Part of a small language model's weights.
Size: 14 layers, width 448, 7 heads of 64, MLP 1792 tanh GELU.
Training: a variant of Adam for these matrices, 482M tokens, 7348 steps.
MLP neurons of a small language model. Each row is named by its layer, matrix (up: input weights; down: output weights) and neuron, and shows model dimensions 368-431. Each number is 128 + 32 x the weight over its row's rms, rounded and kept within 0 to 255.
Before each neuron's rows, "fires before" lists the tokens most often just after its 100 highest values on Wikipedia text that the model never trained on; "fires after" lists the tokens most often just before its 100 highest values on Wikipedia text that the model never trained on.

fires before: " |", "g"
fires after: " ", " |", "–", "|"
L11.up1770 [142 122 164 122  98 102  97 127 138 176 176  81  85 134 144 104 134 115 115 119 139 139  95 131 103 117 157 129  78 123 106  84 145 133 125 130 142 136 101  79 139  88 108 148 165 139 174 112 142 108 154  84 114 147  94 157 115 112 124  94 117 120 191 129]
L11.down1770 [100 104 122 164 145 104 102  90 175 162 119  98 101 128 146 120 113 135 173 141 141 154 109 113 109 131 173  95 187 163 180  97 100 173 141 118 144 161 178  97 147 138  64  93 162 128 114 139 152 113 179 182 141 146 145 114 132 127 156 144 121 112  80 138]

fires before: ",", ".", " |"
fires after: " ", "2", "9", "1"
L11.up226 [142 162 183 137 114 190 135 211 125 113 122 160 113 125 127 100 113 147 124 158 111 146 136 161 171 138  94 115 121  98 144 168  92 131 170  99  75 178 100 113  62 107  95 141 126 115 148  62 111  68 178  77 131  99 104 123 122 167 155 136  86 135 155 123]
L11.down226 [117 100 178 138 151 148 140  98  99 174 192 148 119  86 153 135 141 144 123  70 134  85 151 108  87 137 158  91 114 174  82 174 125  92 146 193 154 148 177 138 186  79 155  81  99 134 167 149  98 141 104 139 115 100 126  95 110 151  77  74 136 153  94 103]

fires before: " |", ".", ":", "ic", "ical", "ode"
fires after: " ", "\n", " c"
L11.up1124 [159  78 154 129 116 164 134 173 165 112 180 129 110 168 102 165 142 134 137 148  96 110 132 124 110 150 152 116 106 188 151 147 158 157 144 102 102 151 188 139 178 130 157 104 112 181 122 123 113 144 181 125 118 120  82 102 145 158 106 201 138 134 159 168]
L11.down1124 [109 164 124 120 157 120 136 101 109 128 125 129 117 191 123 126 125 100 113  95 119 138 167 197 158 111 164 156 136 130 116 166 106 157  89 122  90 169 154 152 146 139  44 157 124 131 177 154 158 114  44 159 127  99 201  98 133 126  88  47  87 168  92 156]

fires before: " |", "in", ";"
fires after: " ", " G", "o", " g"
L8.up1096 [114 155 167 150  88  84 132 124 145 152 120 154 130 127 134 111 141  93  76 130 183 164  87 165 162 112 141  71  57 185 164 144 155 129 136 143 120 113  98 168 110 164 153 140  73 103 129 182  84 116  90 139  67 179 136 126 119 180  95 149 117 155 173 153]
L8.down1096 [132  98 123 192 144 160  83 190  95 117  99  96 105 114 138 140  94 126 133 105 153  87 207 131 117 105 136 136 130 118 151 123  82  97 105 110 109  78 166 148  62 121 146 161 171  79 186 136 160 145 112 140 125 109 144 203  95 106 103 164 146 103 207 150]

fires before: "1", "2", "opul"
fires after: "-", "|", "==", ".", "===", "\n\n"
L11.up859 [109 170 180  53 161 107 135 162 114 125 102 136 133 119 104 139 113 117  81 171 132 170  70  74 109 109  64  86 125 133 132 157 136 143 159 215  77 124  83  92 153 159 106 147 158  90 188  94 192 118 110 145 161 195  55 118 146 132  99 116 123 149  84 126]
L11.down859 [136 153 136 142 123  98  99 182  83 177 149 109 137 167 174  91 148 126 154 177 127 174 162 151 144 187 175 151 120  66 103 183 130 147 113 123 122 133  96 124 149 102 197 136 121 150  93 142 163 124 162 151  84  98 172  94 119 193 104 122 151 124 163 139]

fires before: " |", "os", ";"
fires after: " ", " R", "a"
L10.up1513 [112 135 124 189  57 142  90 162  91 112 174 166 133 118 123 117  95 118 182 131 136 124 126  89 129  77 174 122 148 123  96  91 112  91 225 149 100 105  76  85 148 110 147 135  80 118 185 143 115 119 126 130 158 127 109 159 136 148 133 142 167 166 127  98]
L10.down1513 [109 131  81 126 182 138  98 137 187 102 131 118 134  81 146 118 163 101  70  82 164 166  83 115 132 134 133 141  95 162 173 149 161 140  73 163 121 161 130 191 115 134 111 107 142  97 126 164 115 129 119 123  90 118 135 213 127  87 148 116  76  87 121 171]

fires before: "0", "1", "a", "2", "3", " |"
fires after: " |", " L", " On", "On"
L11.up848 [117 120 143 104 118 125 107 181 135 106 106 121  75  99 169 122 161  68  80 134 103 153  73 147  75 144 168 132 148 180 185  75 177  99 159 129 152  64 148 146 127 129  83 136 120  91 154 171  73 156  76  79 151 167 148 112 104 118 155 128 121 142 139 173]
L11.down848 [148 140 172 109 164 113 104 158 171 121 145 124  83 133  99 142 100 169 169 124 122 149 155 180 130 173 116 113 159 126 159 146 136 125 124 151 112 183 119  87 127 114 188  93  71 194 154 162 156 131 152 116 160  71 133  85  44 117 129 141  96 129 185  51]

fires before: " |", ";", "."
fires after: " "
L11.up1694 [127  79  92 112 162 138 125 142 144 144 179 169 127  97 129  66  99 136 140 157  77 122 134 121 146 103 156 121 170  89 125 165 148  79 113 156 146 116 146 190 179  98 149 140 100 143 131 192  80 162 128 177 145 143 129  80 132 108  90 140  77 109  98 105]
L11.down1694 [145 112 125 182 149 118 110 129  44 131 120 136 124 124  72 165 165 106 128 104 131 110  94  80 138 148  79 161 144 139 163 157 119 152 177 121 111 145  81 135 153 136 162  76 101 150 103 132 137 105 175 151 190 143 114 116  51 133 146 104 144 163 100  99]